Weights of a small transformer language model: width 448, 37.1M parameters.
MLP neurons of a small language model. Each row is named by its layer, matrix (gate and up: input weights) and neuron, and shows model dimensions 197-260. Each number is 128 + 24 x the weight over its row's rms, rounded and kept within 0 to 255. A neuron's up and down rows have the sign that makes its largest values positive.
A block is one neuron, or neurons of one layer that tend to fire together. Before each block is what it responds to, as a language model described it from the Wikipedia text at the highest values.

Description: Split word-initial letters. Single-letter tokens starting a word the tokenizer breaks apart, mostly p or d (p-airs, p-henomenological, d-oping), plus capitals inside acronyms (PAVN, SODRE, fMRI).
L4.gate489 [143 137 148 155 134  98  63 102 109 137 144 116 118 127 131 184 147 131 131 127 105 154 180 116 112 124 161 121  79 124 107 100 111 142 102  93  98 110 157 131 154 110 110 130  94 141 125 158 104 154 112 164 141 123 137  86 133 106  99 123  98 118 141 101]
L4.up489 [112 127 103 118 133 132 128 151 101 166 154 140 156 114 169 121 184 120  88 128 117  73 148 107 122 101 115 150 152 220 112 156 169 119 103 130 122 103 123 142 120 132 163 162 148 154 108 126 139 109 101  83 110 169 116  99 126 130 142 124 136 129 126 106]
L4.gate517 [114 125 128  85 128 108 127 115 119 107 122  97  87 114 165 135 121 151 131 155 151 169 104  88 159 123  97 112 132 104  96 105 146 137 162  89  84 106 116 144 101  96 130 129 126  86 137 102 109 159 119 120 144 137 101 131 129  91 166 106 138 111  88 164]
L4.up517 [135 144 148 153 101 176 121 156  95 135 155 134 138 148 135 150 119 118 103 132 119 168 129 145  79 170  85 123 162 116 146 189  72 150 138  80 112  73 181 139 138 148 127 138 137  86 111 130 120 103 124  92 130 173 151 144 121  98 130 156 141 140 103  91]
L4.gate828 [147 141 137 111  96 136  99 147 117 128 126  73 143 115 140 169 101 119 114 104 122 133 181 112 127 108 144 166  92 122 102 160 161 111 144 186 114  57 128 129 134 115 163 114 130  98 157 123 146 121 141 130 110 124 123 123  92 143 145 157 169 128 123 145]
L4.up828 [136  91 150 138 144 149 102  75 139 139 131 113 104  81  96 108 114 139 131 160 147 127 126  93 116 133 109 138 105 114 104 119 144 156 190 127 120 110 139 123 160 100 134 145  84 132 143 119 121 191 134 103 100 134  91 144  84  90 175 143  86 148  96 165]
L4.gate996 [101 124 104 133 121 150 140 173 139 136 112  99 147 122  75 118 122 129 123 112 118 118 151 114 150 137 152 142  93 132  83 163 141 138 152 118 131  87 150  90 103 120 143 130 101 129 128 118 130 145 126 130 110 139 105 102 147 122 142 103 103 125 137 175]
L4.up996 [105  67 112 163 137 146 100 165 130 108 116 113 136 155  91 154 125 138 138 105 138 160 138 128 127 119 187 109 139 135 126 142  88 149 123 139 107 121  96 153 133 137 130  76 141 132 155 143 150 122 115 148  96 150 126 132 141 156 147 142 122 114 155 120]

Description: Possessive pronouns, word starts. Fires on possessive pronouns and determiners (his, her, my, The) mid-phrase, and on first pieces of split words (ch-amber, my-stery, Mon-roe, Her-rera).
L3.gate765 [191 135 141 112 111 126 164 152  98 127 130 118 156 100 119 107 143 134 222 103 128 104 119 165 150 164 106 145 150 121 119 100 122 170 119 158 101 102 115 149 146 130 138  93 128  92 128 140 134 119 113  96  79 138 116 150 132 146 121 136 141 102 124  88]
L3.up765 [148 141 152 133 169 136 130 156 127 126 154 124  96 168 136 150 203 122 189 156 162 128 144 150 136 124 134 117 164  88 134  93 113 132 136 124 100 130 107 144 148 111  74 114 153 138 133 124 126 150 184 109 165 116 149 114 121 118 135 118 117  94 134 123]

Description: Year final digit. The last digit of a four-digit year, split after the first three digits, in dates, birth years and tables, e.g. 191|9, 200|0, 128|2.
L3.gate1313 [135 150 141 104 128 130  91 142 122 113 131 128 118 103 109 143 139 155 160 109 131 136 103 130 118 158 145 152  92  94 134 109 136  95 106 106 112 166 163 113 151 154 165 142 111 133 118 152 133 145 119 156 150 137 134 157  78 126 135 154 129 159 145 118]
L3.up1313 [121 160 166 137  75 115 122 160 144 104 113 116 121 150 147 111 130  99 136 102 149 123 119 131 168 148 125 176 162 157  77 140 158 130 135 134 130 122 146 118 136 117 147 100 133 132  99 162 165 171 117 131 151  97 122 117 133 134 112 172 134  97 151 143]

Description: Split p-words; year final digits. Lone word-initial p or P pieces (pioneer, poker, pool, p.m., Pontiac) and the last digit of a year split off after 194, 198, 200.
L2.gate135 [141  99  48 106 131 134 163 106 140 140 115  94 100 112  98 114 139 140 124 131  75 133 122 104 120  62 157 146  85 128 131 104  98 157 146 158 131 125 119 153 142 144 123 128 101 137 105 135 146 133 129 153 124 153 169 153 138 142 108 118 167 138 110 141]
L2.up135 [170 138  90 111 181 154  83 117 118 104 117 137 124 121 104 126 129 168  99 146  99 127 189 125  87 135 128 143 158 113  86 103 137 139 109 150 101 141 173 155 103 125  93 175 149 161 167 120 163 140 128 131 147 135  99 115 129 155 162 126 159 124 138 157]
L2.gate139 [132 160  86 127 143 142 135 139 147 137 144 106 121 131 147 144 136 149 122 171  84 129 124 106 130 151  87 171 141 130 138 143 140 117 150 121  96  89 141 161 140 126 100 108 168 159 134 130 151 138 101 168 139 156 120 131 129 102 116 109  80 116 139 190]
L2.up139 [148 130  75 151 161 131 139  81 125 134  79 135 146 128 144 136 140 129 100 156 121 150 144 119  91 169 112 156  93 165 104 175 140 110 110 136 172 127 136 132 140 123 135 108 177  95 111  87 110 140 126 108 110 146  83 124 113  99 115 113 136 152 133 130]
L2.gate159 [125 124 147 164 142 104 149 137  81 159 140 134 139 119  76 123 135 109 138 117 136 141 123 129  67 150 142 117 137 132 100 106 129  99 131 142 107 107 137 109 180 173 100  98  80 148 145  76  96 149 182 125 155 118 131 133 142 108 134  97 101  91 101 130]
L2.up159 [ 74 109 165 154 124 154  94 160  96 149  99  93 153 166 134  84 118  96  76 118 121 124 145 154 105 173 153 148 130 132  87  99  83 150 152 164 111 120 117 129 132 150 144  67  92 153 112 143 144 107 142 129  99 178  98 179 102 182 129 177  96 122 155 139]
L2.gate186 [118 110 111 172 125 106 144  98 115 146  89 111  90 112 104 143  89 148 130 128 155 150  69 123 112 136 129 142 124 134  91 169 145 124 120 168 108 136 109 111 129 131 107 128 135 160 160 148 122 141 105 136 142 117 153 167 105 144 132 146 116 107 147 123]
L2.up186 [158 107 109 119 130 126 125 137 159 153 117  76 126 121 121 130 107 128 120 147 161 109  57 123 115  94 129 135 106 146 169 124 122  85 138 130 124 129 142 113 134  96 127 140 123 137 151 133 122 126 145 206 106 120 144 149 172 148 140 209 121 170 117 144]
L2.gate262 [113 164 123 148 114 123  85 132 124 117  89 170  79 118 147 150 120  98 141 110 125 114 116 144 130 106 149 128  94 112 181 116 135 103  97  79 144 151 120 114 160 109 137 133 110 184 128 154  89 136 132 126 167  89 151 153 119 111 161  90 110 116 161 156]
L2.up262 [112 102 141 119 117  94 116 148 138 140  96 168 103  79 195 107 135 144 112 143 149 120 119 161 100  85 138 111 129 130 164 133 123  89 151  88 171 105 118 114 171 112 131 151 102 145 146  99 111  91 150 201 132 147 149 133 147  87 160 104 137 144 106 117]
L2.gate303 [110 141 138 129 115 126 115 147 124 103 136 149  94 174 111 164 145 125 123  89 122 135 133 142 155 127  75 112 122 118 138  65 119 143 115 159 154  93  98 139 119 126 115 119 153  77 112 132 138 178 132  90 149 110 140 159 175 159 142  81 108 133 142 148]
L2.up303 [139 137 142 149 147 124 107 140  96 102 111 162 135 165  95 127 175 159 142 111 144 122 167 121 129 121  96 109  97 121 150 118 102 149 134 149 181 123 111 135 170 106 115 143 140  99 113 116 122 134 150  95 150 104 107 138 184 184 144 156 120 147 138  81]
L2.gate418 [115 137  96 120 121 127 145 110 101 112 154 153 134 137 119 140  71 151 118 133 148  75 125 124 128  97 113 145 139 113 163 169 129 138 112 111  75 143 117 184 129 125 117 160 143 164 147 102 158 132  98  99 106 112 134 180 169 138 106 179 150 123 146 107]
L2.up418 [122 144 104 156 126 148 135 102 109 130  70 128 158  94 167 133 145 172 151 153 157 117 133 100 116 118 161 139 131 138 143 119 103 139 125 128 125 107 140 149  94 138  98 115 114 143 101 149  99 150 130  83 165 140 143 107 123 102 123 158 113 117 106 142]
L2.gate447 [132 125 128 122 117 141 133 110 123 143  78 130 113  97 148 151 101 143 112 145 149 124 135 134 123  97 108 139 126 116 148 177 134  73 136 146  91 117 143 128 109 128 134 114 124  94 123 152 161 145 145 123 119 164 121  97 128 153 146 115 115 126  92 154]
L2.up447 [ 62 165 105 142 148 129 118 148 143 160 130 103 106 155 130 148 120 132 174 143  89 141  92 144 121 108 126  97 121 120 119 149 132 112 101 121  73 148 123  83 111 145 192 139 128  98 122 135 146 150 155 140 143 174 129 107 161 149 117 116 144 120 134 143]
L2.gate494 [114 145  94 162 162 137 107 155 119 100 148 119 112 117 120  97 128 116 146 116 187 148 173 124 110  92 141  90 144 108 130 142 154 105 143 157 133 172 162 159 149 172 135 113 111 178 159 103 158 176 103 122 138 132  82 139 137 110 151 126 114 158 143 146]
L2.up494 [ 64 109 159 126 105 109 134 122 162 153 154 118  71  83 117 172  96 118 118 108 120 140  79 127 132 186  95 137 140 146 165 122 111  84 114  99 152  94 117 121 173 110 134 182 112 128 117 151 129 174 176 134 102 115 120 128  88 173 132 110 118 132 140  23]
L2.gate684 [ 87 132 125 128 101 113 124  99  98  92  83 124 151 112 179 100 129 117 116 139 144 117 149 158 145 104  93 173  81 158 122 108 163 125 152 116 125 113 131 127  93 144 108 133  99 136 121 189 149 150 135 127 147  98 145 108 111 162 171 130 105 159  94 143]
L2.up684 [127 176 113 124 186 116 126 161 140  93 116 137 129 125 129 123 126 122 141 104 137 140 170 144 144 136  84 119 119  96 176 105 111 100 165  76 146 140 155 124 154 161 160 112 102  76 109 129 151 151 148 168 147  96 121 128 128 105 158 147 133 111 168 127]
L2.gate700 [140 120 132 156 105 180 119 122 146 133 129 156 131  84 126 125  81 115 116 145 203 151 115 132 102 146  92 135 139 133 116 111  96 117 132 150 114  99 146  78 103 134  93 126 112 100 113 199 110 121 146 143  88 141  81 127 110 109 149 154 111 121 140 167]
L2.up700 [131 124 116 101 113 129 142 116 144 112 135 134 115 103 181 130 111 161 152 103 140 107 111 143 154 102 168 112 144 121 105  93 128  89 167 106 165 110 125 118 135  83 120 130 137 155 121 114 157 172 144 131  72  98 145 140  98 163 131 129 168 134 107 136]
L2.gate973 [160 103  99 102 135 149  95 134 117  74 131  88 162 105 131 120  97 121 120 135 138 130 133 121 113 145 132 139  91 149 161 114 106 134 115 111 111 113 143 159 107 152 138 126 140 153 124 145 132  77 120 122 164  97 110 139  63  90 111 143 101 130 127 150]
L2.up973 [130 120 133 128 112 112 136 139 127 110 160 101  82 128 156  95 117 135 115 112 136 130 160 124 106 129 121 131 159  86  98  88 123 113 162  92 102 168 145 135 106 120 160 119 106 148 117 110 145 181 167 186 138 113  95  83  97 106 172 137 139 140 127 120]
L2.gate996 [160 121 113 181 101 143 153 109 135 149 152 100  96  98 132 110 148 158 129 111  97 118 132 139 147 153 113 154 109  75 106 141 120 129 130 114 116  81 124 126 137 152 111 152 114 161 142 112 143 161 116 173 117 157 146 124 107 153 106 131 146  94  89 152]
L2.up996 [132 127  85 107 146 122 156 130 132 155 124 109 130  77 153 131 131 163 164 107  77 118  99 139 122 143 140 117 140 131 104 166  62 109 132 119 152 139 152 111 145 134 120  81 118 181 142 144 102 112 143 114  72 182 169 152  72 119  97 156 138 123 141 128]
L2.gate1073 [101 106 130 128  70 120 108 103 136 134 146 119 148  96 141 123  98 123 157 122 127 134 113  93  73 165 106  69 139 114 108 166 126 141 127 180 142 132 137 104 155 122 126 119 113 125  77 152 142 152 193  91 126 144 112 129  90 125 122 156 112 140 171 152]
L2.up1073 [102 106  97 159 113 117 117 161 118 148 107 106 107 110 146 138 109 126 135  84 147 163 106 139 140 141 112  83 101 115 133 118 132  61 146 124 123  72 102  95 146 163 143 116 172 134 142 126 139 136 140 149 117 134 142 159 110  93 133 129 143 170 112 141]
L2.gate1229 [172 156  89 130 152 129 155  94 132 136  91 145  81  86 114  82 150  95 137 157 161 140  93 124 112 123 100 153 135 131 125 127 161  97 126 133 158 165 129 126 158 120 136 116 168  95 121  93 119 125 163 115 164 113 131 116 118 140 137 112 106  82 139 157]
L2.up1229 [139 132 108 108 146 119 105  88 117 100  89 137  77 151 125 145 147 106 176 118 140 142 135  96 134 148 165 119 163  84 130 118 158 206 151 112 107  93 137  93 122 140 102 117 123  90 118 122 105 142 159  90 156 132 110 165 133 124 157  99 120  85 121 151]
L2.gate1328 [ 78 126 119  82 152 109 104 135 131 107 152 156 121 182 126 166 131 100  77 134 165 118 127 174 170 127 168 107 140 119 101  90 124  84 134 132 165  93 129 113 116 141 156 131  99 150 126 113 148  85 132 110 146 129 139 121 167 125 126 163 129 178 128 120]
L2.up1328 [117 123 148 107 117 118 104 128 187 173 167  98 128 118 126 138 133 106  95 147 108 110 166 142  91 107 112 117 140  93 167 132 141 135 118 138 148 150 105 166 102 161 145 181  99 135 116 154 128 158 159 129 170 134 153 122 156 127 135 128 145 123  80 116]

Description: Colons in times and durations. Colons inside clock times and durations such as track lengths (3:28, 57:22) and game clocks, plus colons after titles, labels or speech verbs.
L4.gate66 [144 126 174 167 108 146 116 131 169 156 165  83 105 149 137  95 123 122 136 154 102 121 157 138  98 113 111 134 138  82 147 136 121  91 138 119  95 147 139  94 138 128 140 105 122 127 115 120 134 139 108 156 132 136 134 120 145 124 163  88 174 150 158 131]
L4.up66 [163 130 126 118 113 137 173 107 123 124 154 139 170 144 104 104 126  96 138 117  81 172 151 127 159 148  92 116 118  93 123 132 104 118 127 140 137 130 116 151 139 101 150 171  87 125 133 111 133 126  98 126 155 172 119  74 141 111 124 131 129 100  95 126]
L4.gate140 [111 117 109 128 108 101 171 190 123 131 133 104 138 153 127 158 141 130 108 109 103 118 107 141 138 158 143 143 100  99 109 123 129 125  94 158 132  70 131 150 142 182 133 146 133 120 129 137 162 134  81 153 112 143 113  99 157 163  97 161 133 117 132 150]
L4.up140 [118 106 106 111 114  99 106 138 130 109 143  79 149 129  93 147 183 146 128 176 124 114 122 141 121 133 170 159 107 114 114 104 145 152 126 121 153 152 104 112 177 140 134 131 144 161 105 117 114 151  74 155 128 132 160 109 139 119 166 106 114 127  92 143]
L4.gate712 [ 81 104 124 117 135 180 140 134 164 142  98 134 115 120 115 142 132 109 123 116 120 134 126  75 136 127 111 176  99 128 138 135  93  93  99 131 121 142 104 127 158 138 107 127 144 149 132 109 143 137 146  86 114 147 120 126 139 137  90 129 127 115 119 100]
L4.up712 [149  83 125 163  98 111 127 168 154 171 103 140 161 121  95 120 112 100 108 173  90 121 126 190 117 121 121 175 137 154 132 134 139 101 144  85 125 110 149  99 108 125 102 143 136 131 137 126 151 102 122 138 133 144 158 115 115 170  93 116 165 124 117 155]
L4.gate1028 [124 107 135 120 154 128 154 130 116 125  88 102 120 122 119 112 140 142 133  72 121 118 198 119 139 113 111 164 127 130  86 108 101  93 146  95 158 124 108 133  99 146 140 122 131 127 147  99 132 146 150  95 126 127 130 144 102 115 156 168 136  87 123 115]
L4.up1028 [ 82 130 117 126  98 168 148 130 140 132 108 181  98 101 140 132 149 124 121 117 156 122 118 143  73 119 147 109 131 120 162 141 175  96 130 146  90 106 134 115 104 153 101 138 120 189 120 114 124 119 139 118 103 137 102 147 100 115 150 128 117 154 131  90]

Description: Colons, hyphens, possessive pronouns. Mostly colons inside track durations in song lists (3:55, 4:22), plus hyphens in compounds and possessive or object pronouns such as his, her, him.
L2.gate75 [164 149  89 149 143 117 102  80 144 140 111 172 130  79 143 119 120 102 157 133 164 148  86 144  91 125 149 129  99 124 123 124  98 115 123 109 128 176 145 116 136 141  98 135 166  92 131 133 125 134 134 115 146 130 102 124 112 117 132 125 139 128  88 141]
L2.up75 [166 114 143 204 168 167 149 103 140 154  96 155 141  87 160 156 157 123 154 144 115 116  80 132 108 163 156 172 169 141 113 110  97 117 124 151 155 143 144  71 145 117 103  86 129  98 126 141 157 136 120 158 143 108 108 101 116 137 113 123 143  84  93 168]
L2.gate166 [192 116 119 138 144 152  96 119 152 145 125 116 135 112 143  80 110 132 117 125 109 144  77 136 116 141 118 109 141 160 121 124 101  91 128  94 130 153 157 124 125 120 104 139 146 111 110 109 114 144 114 136  76 111  89 112 120 127 113 160 110 140 128 131]
L2.up166 [165 122 165 171 116  88 163 125  99 117 135 172 163 117 111 146 143 112 120 125 118 158 100 160 135 158 102 158  76 118 114 112 101 153 119 122 152 124 139  89  84 111 122 125 120 123 129 123 141  92 136 140 125 100  81 134 120 105 132 121 118 157 115 150]
L2.gate213 [149 118 133  96 134 129 119 103 139 137 141 170 128  81 140 148 158  96 160 130 143 107 120 110 165 125  95 129 142  83  99 122 149 126 141 117 136 133 171  95 150 118 144 157 145 121 172 138  98 144  98 107  77 109 106 150 112 132 148 134 152 123  72 127]
L2.up213 [135  79 109 132 150 157 129 142 100 130 131 151 122  76 102 115 130 120 147 124 119 114 130 157 124 100  75 138  97 171 117 153 147 114 135 137  94 117  91 104 153 123 123 145 150 105 113 131 168 164 116 161 116 141 145 132  91 146 165 137 184 146 131 106]
L2.gate255 [137 133 119 106 131  91 112 120 178 125 135 100 142 119 115  98 130 130  75 109  83 137 130 138 136  97 156 138  89 113 119  98 132 126 111 118 138 133 126 102  77 112 151 123  92 130 108 171 136 120 102 132  97 131  63 135 112 134 131 145  97 138 163 132]
L2.up255 [143 112 123 127 146 113  98 178 173 134 103 129 112 118 145 135 108 116 107 133 164 145 143 154 102 153 124 114 117 102 120 134 102 130 179 157 112 152 167 147 122 162 126 124  78 102 148 162 134 145 124 161 118 138 136  93 109 118 111 155 123  89 168 143]
L2.gate298 [177 136 138 126 132 120 115 179 134 124 136  74 139 140 107 121 106 154 119 105 148  87 111 143 109 143 122 111  96 121 179 116 145 137 151 118 100 120 119 127 138  93 185 139 116 123 139  86 102 105 118 130 108 140  91  97 108 110  81 101  98 119 136 114]
L2.up298 [155 148 114 133 195 142 120 127 141 153 156 125  63 152 113  91 119 102 188 112 129 121 144 106 118 107 113 114 142 115 150 118  85 116 149 131 134 123 122 129 146 130 130 146 129 147 137 101 120 143  93  87 139 102 126 136 149 121 122 109 115 126 123 144]
L2.gate451 [163 117  85 168 162 125 122 153 143 120 162 121 140 148 145 118 112 117 127 125 118 132 105 111 111 148 109 129 127 111 158 134 122 100 117 136 114 130 166  85  95 169 149 144 140 130 148 159 162 148  66 162 124 149 158 157 125 118 141 154  77  91 153 172]
L2.up451 [137 134 150 137 160  98 137 128 127 152 108 109 125 120  88 142 140 167 155 147 130 127 141 110 132 182 143 130 146 144 145 133 120 134 130 116 113 125 133 134 118 161  84 148 136 149 102 128 127 133  80 112 106 144 162 185 139 124  85 179  99  84 115 159]
L2.gate481 [148 112 105 132  82 131 163  98 101 137 137 103  95 118 150 124 141 108 143 149 122  97 115 144 114 137 120 179 155 105  69 115 160  98 147 162 142 109 160 135 130 103 168 148 132 149  94 129 101 159 168 164  70  98 119 108 151 137 118 118 130 120 117 150]
L2.up481 [178 137 117 151 146  85 114 146 145 129 132 138 167  94 153 125 131 140 128 126 145 131 142 162 176  81 133 146 147 158  90  87 125 172 104 139 140 172 151 140 111 120 114 100 153 101 155 146 138 125 131 170  99 123 119 135 120 160 126 127 138 132  69 148]
L2.gate587 [170 147  83 157 108  94 179 142 136 182 182 157 135 123 130 143 174 133 103 111 180 152 127 145 126 101 115 107 120  85 121 111 108 105 157  98 134 149 122 106 134 124 128 121 157 135 158 106 136 107 142 180 109 115  73 157 120 166 120 124  99 133 124 162]
L2.up587 [148 130 148 147 106 183 123 154 120 110 149 116 111 140 117 119 151 153 113 127 168 109 114 147 174 124  76 111 116 129 138 138 158  93 124 126 153 121 127  95 169 196 136 128 143 124 151 160 134 133 103 161 136 120 125 143 108  84 133 140 156 139 116 172]
L2.gate894 [146 127 100 144 107 125 146 165 138 160 149 149  78  99 136 146 196 140 116 158 116 131 129 111  89  91 113 135 117 128 137 131 114 134 122 123  96 117 156  98 139 139 126 197 176 129 127 130 122 114  97 110 124 143 149 121 154  93 150 176 122 163 112 147]
L2.up894 [118 118 108 132 153 125 115 143  97 122 124 126 154 119 113 134 166 104 123 103 135  85  86 154 106 122 166 125 130 150 137 166 147 172 122 105 151 161 103 152  97 148 135 131  93 109 127 132 125  98 118  92 114 146 153 105 148 157  99 121 123  87  95  92]
L2.gate901 [144 139  48 150 132  78 132 145  92 141 130  75 119 124 104 115 122 104 124 149 157 121 113 128 150 107 184 133 132 129 137 150 169 175 153 132 122 133 127 124 125 112 123 122 129 137 138 120 144  88 132 103 149 147 127 134 172 124  92 103  66 125 100 143]
L2.up901 [170  94  81 181 102  80 151 108 127 117 168 108 122 142 116 116 111 124 133 131 143 129 109 135 116 135 129 111 163 155 149 105 135 138 125  91 124 175 153 130  74 162 144 114 113 123 172 163 140 135 113 111 102 112 108 153 154 146 109 159 101 120 110 138]
L2.gate909 [132 115 114 131 120 157 128 180 107 123 124 118 177  80 131 129 168 103  75 100 128 120 100 161 133 113 119 129 173 148 133  81 120 152 122 129 172 182 106  91 121 137  75 124 110 132 116 152 153 106 133  89  74 149 166 132 145 131 124  98 142 111 144 150]
L2.up909 [129  90 140 121 154 117 135 128 138 134 134  89 136 150 122 126 125 133  98  99 101 139 127 122 160 138 154 120 107 140 201 148 132 158 128 137 128 121 128 118 165 147 124 120 140 104 149  99  64 113 117 135  95  95 133 127 146 114 148 145 128 117 104 146]
L2.gate1004 [168 148 140  72 138 110 142  96 143 116 183 128  82 153 166 114 112 156 150 141 177 140 117 127 138 141 128 127 123 127  57 149 147  81 155 104 119 112 128 103 126 121 117 102 110 174 114 161 115 134  65 148 123 118 121 113 133 112 163 115 156 155 132 128]
L2.up1004 [140 137 129 115 135 159 147 133 114 142 110 132 104  92  96  87 105 139 117 103 117 138 130 136 145 139 130 140 156 124 107 117 139 127 157 131 123 129  97 110 137 110 145 165 173 123 106 119 143 125  81 122  77 123 128 116  85 151 135 143 100  99 114  98]
L2.gate1046 [114 176 136 127 155 132 171 163 166 126 117 117 119 104 119 100 155 157 113 120 120 129 103 107 171  98 155 153  78 127 168 124 110 118 109 102 127 123 141 100 100  77 118 139 126 168 143 144 171 122  98 118 102 133 153 116 134  95 113 117 151 165  97 106]
L2.up1046 [102 108 140 149 134 175 107 152 142 121 131 111 130 156  87 117 133  88 117 105 119 152 116 118 132 104 139 156 140  93 152 123 124 141 104  99 129 102 111 132 174 135  99 133 115 118 174 132 111 146 108 138 154 153 174 142 125 112 153 131 157 116 126 141]
L2.gate1265 [103 115 138 103 141 137 154 136  68 114 160 112 156 137 152 112 126 119 133 154 151  87 117 118  93 143 135 136 160 146 133 111 125 116 135  91 129 161 114 136 133 136 104 136 201 119  89 153 146 121 132 170  80 122 126 108 123 103 155 102 163 124 116 134]
L2.up1265 [141 133 110 165 118 151 129 136 123 144 113 132 134 144 128 145 106 161 118 105 139 134 121 101 107  92 106 128 115 143 131 125 174  77 120 157 132 102 117 129 139 134 178 129 122 121 124 123 174 133 139 122  72 160 112 174 101 163 161 135 147 139 116 162]
L2.gate1291 [164  97 126 151 138 139 140 128 144 127 154 132 147 146 131 122 110 125 154 168 133 137 141 121  88 134 113 134 129 119 133 131 121 110 145  99 124 126 123 151 132 116 102 149 130 145 105 107 152 139 144 140 137 127 121 124 157 112 135 135 104 167  73 147]
L2.up1291 [131 112 127 126 140 148  89 131 110 141 134 127 140 163 139 141 121 135 120 156 127 131 125 120 130 129 175 122 130 156 141 123 153 149 162 135 134 121 123 120 133 104 142 116 103 125 110 129  96 130  98 144  78 138 100 126 124 104 160 143 136 101 135 125]
L2.gate1329 [158  80 162 140 102 147 140 173 112 152 161 105 121 111 152 124 100 150 118 161 148 131 108 128 158 109 112 133 109 122 146 114 159 118 122 107 158 132 139  88  97 117 128  97 104 140 144 115 169  98 123 141 101 112 112 116 157 115  94 117 119 173 128 189]
L2.up1329 [178 181 123 115 133 155 109 128 114 103 139 143 144 119 126 142 109 143 113 152 174 121 153 143 114 143  95 113 171 146  73 154  98 122 113 115 122 140 111  94 142 132  92 154 145 133 141 100 127 181 125 125 157 125 124 153 107 125 124 149 128 120 120 168]